config.yaml
num_hidden_layers: 10
hidden_size: 512
num_attention_heads: 8
num_key_value_heads: 8
head_dim: 64
intermediate_size: 2048
vocab_size: 16384
hidden_act: "tanh_gelu"
norm: "layernorm"
norm_place: "pre"
norm_eps: 1e-05
positions: "learned+rope"
rope_theta: 10000.0
rope_fraction: 0.75
qk_norm: false
attn_scale: 0.125
bias: "all"
tie_word_embeddings: true
parallel_block: false
init: "normal"
init_std_qkv: 0.0179
init_std_o: 0.00401
init_std_up: 0.0179
init_std_down: 0.00401
init_out_by_depth: true
optimizer: "cautious_adamw"
learning_rate: 0.000632
lr_mult_o: 0.735
beta1: 0.95
beta2: 0.95
lr_head: 0.00715
max_grad_norm: 0.5
warmup_steps: 356
schedule: "wsd"
decay_fraction: 0.911
decay_shape: "pow"
final_lr_fraction: 0.0
batch_tokens: 262144
max_seq_len: 1024
doc_mask: false
train_tokens: 1843000000
max_steps: 7031
dataset: "wikipedia_en"
MLP neurons of a small language model. Each row is named by its layer, matrix (up: input weights; down: output weights) and neuron, and shows model dimensions 0-169. Each number is 128 + 32 x the weight over its row's rms, rounded and kept within 0 to 255. Numbers have three digits each.
After each neuron's rows is what it responds to, as a language model described it from the Wikipedia text at the highest values.

L6.up1681:098125171134153180099102132074161124081110116150168141115112187114172093147069123050111161144103094110140190114107122174157172107124090127126092179119055114106171129141164162160152101099111095124152151119070096144118081199118150127120132136150117121155147165111091147071129161086105093143123145100120083149130105130068104120112144135097098159089125128145124109124099050103106122106105129121162131125065159175102083181193096158110136161138124149122165082071184117098116123190101139135122150097111100081140199150
L6.down1681:128084049178080086117157172156116124159121147132146169149112136154091121108124128152152141068103102105101114173113109065113132134193158171075181124182152094133115093153086150090106128198068133101112094140110129127157157051133144085119129121134123125172122120121088094133137134163119188116152192162161151150136097093110172129085144076165171083165131156096103087127164147129171174114144096128087121095101164158140155134097155108210121115127090100115086167164102124213121126070102060081134157105116132137080062132
Description: Entry descriptor field start. Nationality words opening a person's description in name lists (Japanese footballer, German politician), plus table-cell pipes after names or coordinates.

L6.up611:167092135088124196143141155134031144119157136104136167113155064103067109129136147132117129118138069152145163140126113119081088124161102120161163115124097160094139117164116174125149128157109142111192060099106120154103114110098145137130183095091117133158130084145170165113108168088101107175090142141174102143119102184153137116136126126103152188168156116196167111200138118123105133095086108169158159125117134115132101080146123115126090200161095154156126156120067150151148122138167139094117136067069131075126077126
L6.down611:170141153145135163143138168093102174127131153176101124143059095147098142137116121062155077171133154134103085141139113178128154113095130118152143098153098091156161144162166107108166139108137143109126062075109186110159152125172131161121133113113075080133131112156115120091085108084178084149117067138154185092121099170131073094145109160192148127141136173146166152158139121120099076121213125068115103122195117106155086167130088103143134143205190121177175166101122143129096139123122119207129156072121131131122126094
Description: Predictable boilerplate continuations. Tokens inside formulaic Wikipedia phrasing, tables and headers where the next piece is predictable, e.g. "in the county", "As|ia", "1989–202|6", "for their national team".

L6.up1227:141099077072088120099105146129137135158186131150080159118153150179098164170108181140174112179089122140200087162147088148133146124149088178153089111160108121136151093200132200128138123097069111104111160085119206148113142109139158136076083098086113101095091092124118194130154110086123134091175117107151091150063147123099050142194131122086193148142154134117139170116069147143181078189150135124109106147156077121097173108176090131187127191138110147071141107182143148088167156117138180136085130135081072072147112126
L6.down1227:139138116117084057184136108086144105095144162156132070153081114139173101175087084112080168105143168170143144136086178075095112174107141223190117128184132156135099102122151157121141102165133132212094107126109186145109206128115120040140070108102154132164203123123187126136091161182079163107118106094210110115099096157058136151104124114085124128142192102099087159079125141130150093108156106070108081116140083114089151133153125107096131145141143093144137082156102129111107092152148133120166100086109107178096152144
Description: Final piece of names. Word-final subword pieces that complete a proper name or compound term, often titles, brands and models, such as Diamond-back-s, Aria Pro II, Kings Ar-ms, Def Jam.

L3.up1935:141123099066083106094082128123142113127154136145116084178128157150116150100101210097167126143127144121114160137154160189132142161103062048189167119131147032129162074136144077121120137091093136174141101104147086153128119132162126124156104139065129160111175153158132131169139164113092089159129150145174075077108131105157163104090095079112103115093110123067151103178090099169160126211091092097135174108177148175137153091131140152105147149176106091133120113082079135097075147130072116137108135160134131127117142061
L3.down1935:186102132127140119134101153065174144122135143151166133123146141103129118126138158095134132111163204100097191132138084115082179108093147143178155122250148137151096123183112085110095118141062113090140090166167121142129109128187136158125117133174108135110118094149136137079161133137120173110146174149140087136143158148139167122156153127175093141098102116099094149072134083115125153101064160130109127123115056108130142122143174102174123145077134092121124094114146129168050119130104100118099117130124105155131169123
Description: Section heading closers. Closing == or === marks ending wiki section headings (e.g. ==Climate==, ==Roles==), plus rare word-piece tokens inside names.

L3.up668:060147114129125113093105111162113159136220085104112102172165094147084092145146130166131062066141125150102203133126137087091088048109148129192151160105098043155168121113105165118111107106122153159139120127171130139044079156129146145161189178164117085187078100081083119152168173135137121174132139131133095102097117143099136151135126067149161169185123168115158122157148118133175120113107143124114193181146186131128166135119129088080127130115113126133116105138096145106132146151137162116116117069122103086074151114
L3.down668:113177146183136097119093108205043106157076101091118117110144105143090127110125086110144131102147138137122163138135171135111108072135117116124111116116168104147130106080085145157087084162105094089147185143112136091124090096125183193093160172170114113146192079198146143112083132094147169110146105121096089094176093096102129175091099123086101134159039160119114173143155090153152147130173149072084138143145179138153151151085173106079110140137115137093149102145169155128113127152159139194131126131128131130101143127
Description: Year-prefix tokens. First three digits of a four-digit year, often after in, until, a month or a dash, e.g. in 193|2, (199|5), 1878–196|3; occasionally a mid-word piece of a foreign name (Madag|asc|ar, Niter|ó|i).

L3.up1607:082077076152180123080145119069175208162115104078085149125139177175088113161082181145074094134189122147111112162209094113063143096101102170092174111115076161079095107179160151127151146110128124170164129202136138142077119139167179181128087129082063129170071117065109160156135117109125097140210158138113147097215057155151165115088167117092138138142176174136154136192106152161096203092142143149112120134109169112065094178157132137119168124177164128120100105099112199152161091127148150123102128161133148078055140082
L3.down1607:183139141140122137108077162118140137175154062165100145159166185146084159166102150141128107119113121073121128093128141120095115158154090092072138138183085132096081157123140137141118117117113067167097146129089044115145136114144187124096134113118072108120154094108190128155162151148090163114145196120048136098102124141116201129126160124147111109124106115083165205113125114130109086063180103138168159146129071147097114137113066189151197119109130152120081157143084117107102119203134109143197143138144161099021191096
Description: Indefinite article "an". Mainly the article "an", often right after "as" or verbs ("seen as an act", "as an outsider"), plus forms of "take" and "An"/"an" pieces inside names.

L7.up932:158159090166107130114153123148130135096182147162130102174164102095137155067131135168190081134165117190193216122130127130095150159181109147133100158129108107134111176164109136104150180163085115110130056123120082074157137114158131145057105131136147144123060118138085127046106123086087123059106119137163077140100075061122162116097085086115139160129174152108134139119080127126115098118077080190140092138183118146126142181179129105137130134097139141114072081148154157142054089149182123179093140110085188145174110126
L7.down932:161119127183122131112151161160079121119120140178089155104119128096135120152095169153168099138055097115127153130122133158110150112128152085114134142154092193113130056149174095166102127135135146152118179067183153149170124188144102126123110174065125108177101131140136145143077093112140081120169119161145112152187154157135122114114113119115140101143109123122095063177195115113152107151151069094062087112054123112101097118120140158127064117152102104147111152135129120152161120145118132181152102168117189140074077111
Description: Verb stems in phrases. Verb tokens or verb-word pieces, often inside song or film titles and phrasal verbs, e.g. Built, follow(ers), G-rown, sort out, K-illed.

L3.up31:173185085094133116161176119091085141158202081148111164125097154138101119118111190154187099107152094140135102119174143100120089140091140135124118130156146118120150151156161149092090114127177195163097169137101121082115142214155107142165152145138067091112153132116145146112151155147116142096140134139087146106099161104158150142100095140106149115135135079043069121200106144121158155177123149145079110123175147174124164196166128140127124183104151145204107128141108105005119122120164122094126085212155135182131129103
L3.down31:184119119107079120171146200157109107076179135107114113090091114108112104143127140141109120137163181144144141141115106150122150144161140192144175158183159103129138135137115093108192064165156087075119107125172122151134164076087149109076148075133137086126157132139172082069117080117147158118125140146149150142137133137141116154161114090171115117148132071149140131076116127181166119136101113126163141074155164097147078110117072139143161155134116166137163195119061163180171124151144129126111178078101083110146127117
Description: Name-completing final pieces. The closing word piece or word of a multi-token name or term, such as Xi Jinping, Film Festival, Postal Service, pamphlet, podcast, usually followed by punctuation.

L3.up1770:176171108145157123183159097050091069083172118063132131103105144113100083141217138072139108117131135114164150124155084091127115126187053132091139124092109143159137146163139116035125103143143124141139111087084157135121143136094118192113125115186134082102110169133110128078175161125124105155127190129085078166124169170106081136129091145150156112100179145147190195161146067057116130098112116148145152154119119154044117176097128157170108089084131108115072078157141118052099112096150124139127188090044107091162046167
L3.down1770:117106176106047132126069134080119105160123127090158131111103142180096120160120119114112128076123107145098151084151179142154115097165106142061140075156148115156088126130158190112165129109106140163195100089119095084122173102161137073091075148093101132112083158175140122116146182144118092164120175129134082131120160135126133188087093177069150042070182148129144083087120102113127145122142144115154147109135134122152088144085101177087122088111134082156142083111148127184208089105086103038162147157121159112119181145
Description: Word-start pieces at item starts. First subword of a word beginning a line, table cell, heading or list item, plus mid-word stems like epid-, inter-, un-, United.

L7.up215:111128061137128199143105141109189082094149130158145110115108190150144150070081173123144095111074113059113093167115099122082115102143130095155159111140108087157055070114152127172140159075112178148105134088124115156087085138118163104125168125103126138136053129078062106089168075080092165147127149156065072162124202171093118118170110164096122162178161122057174115176157090061176134055158059132111128172075119124079142192112090143126092165135144182138105129114145132089121104124146154171106064154088142109177087084
L7.down215:168128111148154127159168104145131167027171165135157088118127107124109155141138078147137103080107102091161111135138137098125126218223106065089165101096161133123158121160167125161155096071168139119120144129119063085168186157079161110118130110178087118110193139134150155104178115094156126095107122109180100160091131134090130088120094134145112138093158085105107075193074179134096124114155122105171152127179176127177153148131121076154125130110135036140130117084118119151180130078152154146140109091119112142132167158
Description: Nationality in list entries. Nationality words in short biographical list entries (a Chinese politician, Argentine sculptor), plus the leading dashes and table pipes that begin new entries.

L3.up1119:123124122128100141153132107127145078109121126120126088148162086130142063134113139164156137087048128132058108196141116068134077143171105142100102138133072170123147120155149161090137135159099137131125182130140124134109111122146184156134119147130135158174124067118145083153141116059120106069138151138166142102221096102125100126157161077106134104145122114029131102112086110206126137093073119050101132169106134129151094141146168090123122123124092077162170134117155087129092113109137136104156074193108104126092069134
L3.down1119:103160112127116124123125108076107162146065189113119053144130113129100086130105152163146150117164152127091118126119121111143135081049108100128174143143124174153046110137174159156149079143178165093176103108142125141079091137180137117141124166106160113101121151116091159104160151130147115149148160127106113110107135098123090130142128153128153148156078074134162119153100088155128143134105210151120132169145163111159155101055090156135148187203139117145122107079128097149161144087162175166099106158067141097143173167
Description: Next-entry before a person name. Fires on row or list-start markers (pipes, dashes, country codes) and on "and" just before a person's name in results tables and lists, e.g. "| Green | Lisa", "- Paul", "Horner and Lester".

L7.up881:084122079136134101167119095126088174106174136137092067144116133122076076136132098119102110147117164131102073200114125152117146150110102143187120123150144102155135107141169105178075119136111140096146125119159120131097120098131115115142161127066121160134128129104127184085137123106162102168099139160125075152139112177130185187125196132050140103092082085086160112143080129163135178056132096168145092103181129096138133109190169146131144099179107154120107094079090095106113164153132131089108136128099108055116104081
L7.down881:133136117071102220129168120182084068092133108167107197096169126109121101139103141180160122122135102172165137136169143088117182120105133097134157111167173146120124105102106132110123113124079163148109128122124073123153123110143133113132064143116056116113104109138134111164109099148151136075176129167090151120174133113091143071078175117123142153140130178141155110093129162116173195142095157123147125092157067146113132107124140131099102138137144115152098136195131161168117164118108123127135112114131128157119137098
Description: Section heading markers. Closing == or === of wiki-style section headings such as ==2010 season== or == See also ==, plus scattered tokens: table cells, year ranges like 1959–60, word-initial fragments like g in grooves.

L7.up770:137193099113074109077097143145104075121165114114173134151151105128083139132116138110150147130166151089143132103131161118066080118140144121140138140157057186160080139094114125097113121154101133115133075178100170152148173142077176123152150128165104118145155101083146118161128166162138101119154177133131135101155138117094132158152185047158140125150109141105196152178126126126085058129093135112161117116119146128108166198143107113165122119119109118167117084128161127118085066115114130114148128107125109110161116145
L7.down770:171106150172133132098142123073139100145112097087168160141103117108116088156134066090163132141190120169147088100143122092135114123067159121135140154096147146109141108082141132140153061179186109123136041132127145116152129126098098162152114189120124130129138132108086081152112139132172141171072125131092164087081130110129118207121126141100115137165145143134151084129140148130146181139183213076137082176123169212120126106102141106166136159122109114086110113105157135068083134149103097168136183082109150127088141163
Description: Recurring subject names. Names or nouns for an entity already introduced, used again as a sentence or clause subject, often after "the", e.g. Mike, Roman, the Lions, the band.

L7.up1682:113125114122096172135061143145111130068128110078130102122123077126137072119128126165135104087147137132101106197141130050084103161147095161116068090130106161144099095186141093094146174150145184135070170139130164216132130126154145146128089120145156054138101074108085170114172120085128179144132151110100124110092061109113107096138116109106150108103132137107096062154127156138107136075169069155147130171143178160119111120241116083133128135093144137101138102113112099138151147102138133093139137139071081121081107133
L7.down1682:122100125075145176167165108126088076102130169106101109086065129135130119059129184114103132117110139096149077133104081097131138115120167112144076137107120153106174150143175105156146077177125131108105015177166179077075132114081203095139091101152105117106131127117114083104141135159148174141132105136145143155170113160153090164160176176080125099094105175146132129138195168119138134099064150110120126151095113162144084049159076112094114127094071126116193104130096163166048163133104137188154124120089092098152151162
Description: Slot before personal name. Tokens right before a person's name is expected: separators, possessives, role nouns, appositive commas, e.g. "Canada's", "Editor:", "| 14–9 |", "librettist,".

L7.up1052:099127095139180135124142102055190145074151098140097160171094123147079152147169156161131108129153158132177098120138105146105160083131147091139161149151150153081137143152092151105039098084039171099132136143108137139111128158170171121101117104118097100115074133088165152151139158094124148126165172141115130095147139143104102089120176138149094161162113129138200178126115160119098103077130090133182164092104110099137101101116081137123156079119126138163041137133066148155113119114105163126095037117147189054092074087
L7.down1052:198099107159136115156113144135190119117134146118166188113125119148116178092126102118125096140111106149104212094178185180153156121128089172115107105156091116140104118140128129124176123135097109107123140131135103172120053124059070147108083134116016154106148179198158120066100135118156116149147160165107130152089114124115086108145091069101132160107204101116080151102167114182077122172079105177150165095153101132162095139109127146106118129135107132141143107193135103074126091121111114155157114122117134134091137130
Description: Mid-word fragments before suffixes. Word-initial or mid-word pieces of longer words that a suffix like -ent, -ive, -ly will complete, e.g. rel|uct|antly, conven|ient, pers|ist|ently, and often the word "an".

L3.up755:075081097207086172071151082116085089119117094156118096131098161177122098143105104150111116180132146154098142156165141156093145067099095160111146147159110076165135094138176106173108117115186129133097144112143173156141197139132080122149105066175102133132134049103201180131110079162095180111105215160131076137099095105126136168167219105104172098170083162113126101150158186092116136164110124064165124126089126096109148133214104117124092084115192081102087091165190144079177128103170105105097180073162199145061138144
L3.down755:128054116074170137159126113133090113137108133152114159043157085153124125142019151158132151125116068169110138114082087152138164145119148152191128114167109111116145089137172100130206162157144085077120114128165129105152123173110156114105104176106086143138184172155161074135112194092134202116177151102089181089056146113120139108176106107159169102098108136132133161118079132129131127155172136100116130148151126098086079132113134154100197153134174113121163067147125137124098128197123152086136142097118109091107178131
Description: Proper-name word completions. Later word pieces or final words that complete capitalized names of venues, titles, teams and organizations, such as Amphithe-ater, Dun-geons, Hall, Tower.

L6.up45:152143108142135137110076085156176157118100106135140162128185163110134108116143138121161099179108134090177090143140097155097099129217126126124058093137088106135148124158133060074144127098112130120140153102152109133215106135148116141116214112154120105085081118060099129073122176102136136069163146118185141063141113092171148134123128081097113183138085142094159093092080105176089194153117057097101128150155154185087072043177180105123104135116125054143126172152109148173084155153084190140140169147111140107125106100
L6.down45:173141184103169130174072107092157141111123143145137189155162136068124171115123100141108146081086154084194118101120162125091169097181146108160111093194139202138095070132129108090104183116123168154108120091164125158176096112135123094154132154137180113136147222176153131090136097147069121109145167185176152098124026090121112083076146171162102202092146154117098119104122128110150106178128079120133120127117159076130101083126176131116167170139124067111122137151152117128112190117114057135170146137086136138115094134
Description: Verb/word-piece continuations. Fires on the middle of an unfinished phrase: verbs after "to", "not", "must" (know, decide, learn) and middle word-pieces of split words and acronyms (M-RI, L-O-X, f-ax).

L6.up535:150107084078136158122130143081136124140146111157154140119124109093113131117137205106194104125124132130123135152165097135152104108090145140132141114095143162140128166140118147068149152107149131196137118114112131119096105143169104172118152132124113129123168101130110124142172131055205145116131114136091121111133185113202096157165095109077137107107183114146221138102147144104182135206114090140116083150124159145071169202168129186091126116112106123131122154211094105111163103060189195140098156091113098069161094142
L6.down535:156129157230119126084109139111095133146093101124133075096161123107119124122092111093068056122161159120119153149147094156158188185140105179152097141150097141153129156082173183095116137145144140128083132148102112122141175050128158089150106147094113075174114096102194113181160105144094063142117121114092078102072104158097128100110149158099123114141132112123126103081121171103117149133089185163126143113147066135130118141106143192113101096091129072172119102063093101120147074150105106096229085138121091217133097161
Description: Word-final name pieces. Final subword pieces that complete a proper name or long word, often just before a comma, period or table pipe, as in Solothurn, Wärtsilä, Knopf.

L7.up1767:074076125134162154176087120135131084146142113149127113159112129190136122134099159172145132125182138082116125125159110041070152146127072203161083039163141119151092142134181138168158092107114141175110139147187127079143162094225175141192081129104135068123098142098165082179159095125120121126152145102173104105158110142068114120142158134150174093162213158072114117087139129134153171133125095118183156141140167118064128062132141149135120255136163124170142078100174088135133120170109189094143188143060187144067069133
L7.down1767:212154138118094083142154164114131142103114081081141149121129140091095125150155122115127097139090129097099168129142159189132082074139108107080164188132114175123182163119136134109107177069129146107092126146126156190150132143127105113084148102203142170131121078192139107128104155150120114122088102109102130154128109110133109146083113100117145093107105118142099143186144154147130061089115090145122117095117108131151100174166102133061097059118131143068064138142127142125101119081137084142066175078185118129197118132
Description: Inside multi-word proper names. Non-initial words or word pieces inside names of works, companies and events, often in wiki tables or lists, e.g. ADCC World Championships, Ultra Super Pictures, Full Moon.

L3.up477:126151138141162037120157101123226122110124131104109079159116119137105106130116101111144092130157129102120158115139081179114142179134110164173187135162070150166163145116106103181190134117138134157098141150097104109182048134202059122133174131123107172107121134105132089132147137145116123099156165140111158175159129143100132126185151150166191159087089001109123137131175123097133104119071145136141115143121133136135108091071115113126110144112158130176128089145082102125149131163094104092148153162162118163243161103
L3.down477:135154122123123129129109123130123157128113114125232124153090133120107105158133169104167133076148160113149141150153121176139110130096171089132076172161173105148149128139171066093145140058112186169127103117155131087107196180108153079138149112115113164146159098081122115128078114080110134141142148195119098107137147176065154167167133120122123120090120117122171128146139126133154208137163137143111106088134186147143166162085179076128117153177142172131120151127081131092129185161104173129138077109122164129121169110
Description: Existential "there". Mostly existential "there" opening a clause, as in there is, there are, there was, often at sentence or line start; also word-initial fragments like (19, -A, not.

L7.up67:122113076168139148125129178098142140115130149150158118170135143113059119114134146120068107165137141170181136148117143149148101091197141155181060128161113155177133123130116127101095153100168179140163141096106105170130093112178157083116085171161119121164131116090119090122198125128233155069146123190105131053125119162138130119144151150120125101227150122158180111182177100122127153193149158154079106103181127145085158142113139107150127081060182098109121168131121104137148063051092090138171126078104098137145123202
L7.down67:160129158113153124122153102157150109138146121093088156121111122142195124138138124101190114097088115086048114125165107109110152141073110095122184142088113102092109158112172119130125129162091111145079133099107163114137143155069091171114186083097107112126108136160107142132061129132052123228120119103125141209162125119099118157153151106116131119057111142084090156047050109140153100082119086110181121158077121065174099107164086136115139121185074161174119065132127136132114180151144166101093147152163137148095147040
Description: i.e. and word pieces. Mostly the abbreviation "i.e." after a comma or parenthesis, e.g. "(i.e.", ", i.e."; weaker on scattered mid-word fragments of names and words, e.g. Nos-ew-orthy, temper-a, fir-ed.

L6.up1510:101182135088118090167175150107169115214116102134085158098086131080107121173094101113133122192120059136136111199126105154106163146068131139083079115138140135145112116184126108125113082101094108143147049147125114142092104122131085125143143105161140121109149117137149154107189163186185122188108099135123167086140102092091095137105173105167114119197160087195120169130105141145149109114121130154204135131127157168111087103130138136115158148166068133143186149116162134119070122091130162068140101092127096128101105154
L6.down1510:126096125150095107113124147101127142146099154143153125159153118128204092112109176141120133101120173143204178069191138135130095066099120118117176088175097154118119112131087135185145125125124078138166122149177111094131167116191136153127114167126047101121142137111102130106123121120131106135215113147061143144087112123124136133117098146095140160142095138108156138161153093101071158073108093175131156072108168181132133118180135108123085105164155155032089145103133101132186153056116104102110119142142178094127137090
Description: Mid-name word pieces. Inner pieces of multi-token proper names, often repeated from earlier in the text, e.g. D-rost-e, Taih-ap-e, Blaž-ić-i; weaker on table and date tokens.

L3.up78:128128114087104085105191130136126176119132131157110175154151165100094141139124113117175125146116097140155127154185081144043140099156149070121113159141106113117140106170107106120082189169144174101104080181120116123164129150184169154150155090085120144199114179120161089166132126136064090176126104111168114118195104065130159198147173073157137122094185208106182131133106099080071129083119116162165138091178104138111144115118138086109115114083135077137100135118122159155094118118135109142147074113139107111147049079
L3.down78:149102141102099126127163150174111193123113158131118135148129099067126096153170110095113080098102084120097143153183089122092195108141103110076149146161126114142134083131099113136132112168145191100103101095166096113136130184133183114154137103112137107047113168093092086109123134096125155109159079149222104143157141112163114116100116085120178079115200209092141152145130085139068127159149076156123147067179146129102106124122127106126168159145119155142139141077168131170145141171109098131162147129149159100158101110
Description: Main verbs after subjects. Main verb of a clause, or its final piece or inflection, right after a subject, to, or an auxiliary, e.g. challenges, manage, analyzes.

L3.up1213:084085096112148144135190123128154183188174130118097024143131097114063150110079183143142184087173157141088134163126119169136094077121140157112136115135082100154141055090161132119149129153143133130137107149133133132114125163139115217108081086175138111115109086115155153130120169160165174148177119165088080121123083174162131139144149094100142138122106159106141146168115111112135124117117149113145098108113130185140137012126103116114122153178116171096108141218111128162117138131136099079048113164097158110127084086
L3.down1213:140130122149115140141145123138148066162123097168094093094181109118092169083178146053157102136128164163189090034111157190134169076066138135081138112084104159109112124142120158171095096162124090145129132134120099127174188090161132122123140122149085139193097164093167087069094114152122169089139074124101132122162160142153158110162111109090114105081159121100141125113065151130120113130055097151124146104108148066126112137066135150169165167049138101125118092156131133181131152123073154087144159174100133091146124164
Description: Ordinals and superlatives after determiners. Ordinals, superlatives and quantifiers after the, his or its, such as the first, the youngest, his most, its first; also mid-word fragments in names.

L3.up2034:085107121116134142069063102112093141141145109193147150145166107088188108109169118185109131078101119092061094159150158106090073094088124082136103130140100187124166074156082169109120108175160181154115105158148168156124061148136163134114130158098119085126036118101142206097173133121129172146129113128111107122182107143096098090139117154142108140146147142097128091162101141149170077082123083136136043152125192101162093131146095056173139142182152128112146122146101112136117072130142161150155095158087133126179102114
L3.down2034:134109138129132173141161155154158114116170148142101142116145111142135129152133077099117135101113117079135095124158141156119123084181216152142041116146168150138208133110118121148180105134143197183057059166110108091173125108087154101099080150156188122104105124122128244053158160169114146127162151131101061128137123166124149082064132195116139132108100116099107146072124128109151070106102163195134095164092148119143157153110146083201153089131141126126142120114192103133116121076127123119112155099132143142138159150
Description: Nationality adjectives, connectives. Nationality adjectives or their word-final suffixes (Iraq-i, Taiwan-ese, Japanese, American) in biographies and lists, plus connectives like and, by, among.

L3.up1955:078240085158108072137137072129106156138133155123080142145114092142137111116131147120234088132127101110103102123121141095148084097124112096097149091085154131126175102157174089166091128106121114130097149176149188184125080102190144121189126102108085061117127127097125115146151175134121162162047112181153088129098141156135138133123165146088172147098166170127141075161091142104170089124113142119140126129111164124145172078134119092180143114133133150132122100142102151174153153145126128166142149089165113184076096161
L3.down1955:115074161157109121076119110116138113154143125117205068105128120120176072160140186145141150107075097122137137187100046152095125135120117113131132114110172117146131143096146145101148146086144154081122095136113035068115091110156070122093097148083148096096146174155117175122140155061169157123086123129216114101128168163169141137122149098126098145113097177127089189186131131111172139145171069209141119055152094157099066135154119135131169135192119148135076119128194151123198117174081155106139122133068137107126155106
Description: Clause-introducing boundaries. Marks the end of an introductory or adverbial phrase before a main clause, mainly commas after time phrases ("In 1973,", "During these years,") and subordinators like while, though, whereas.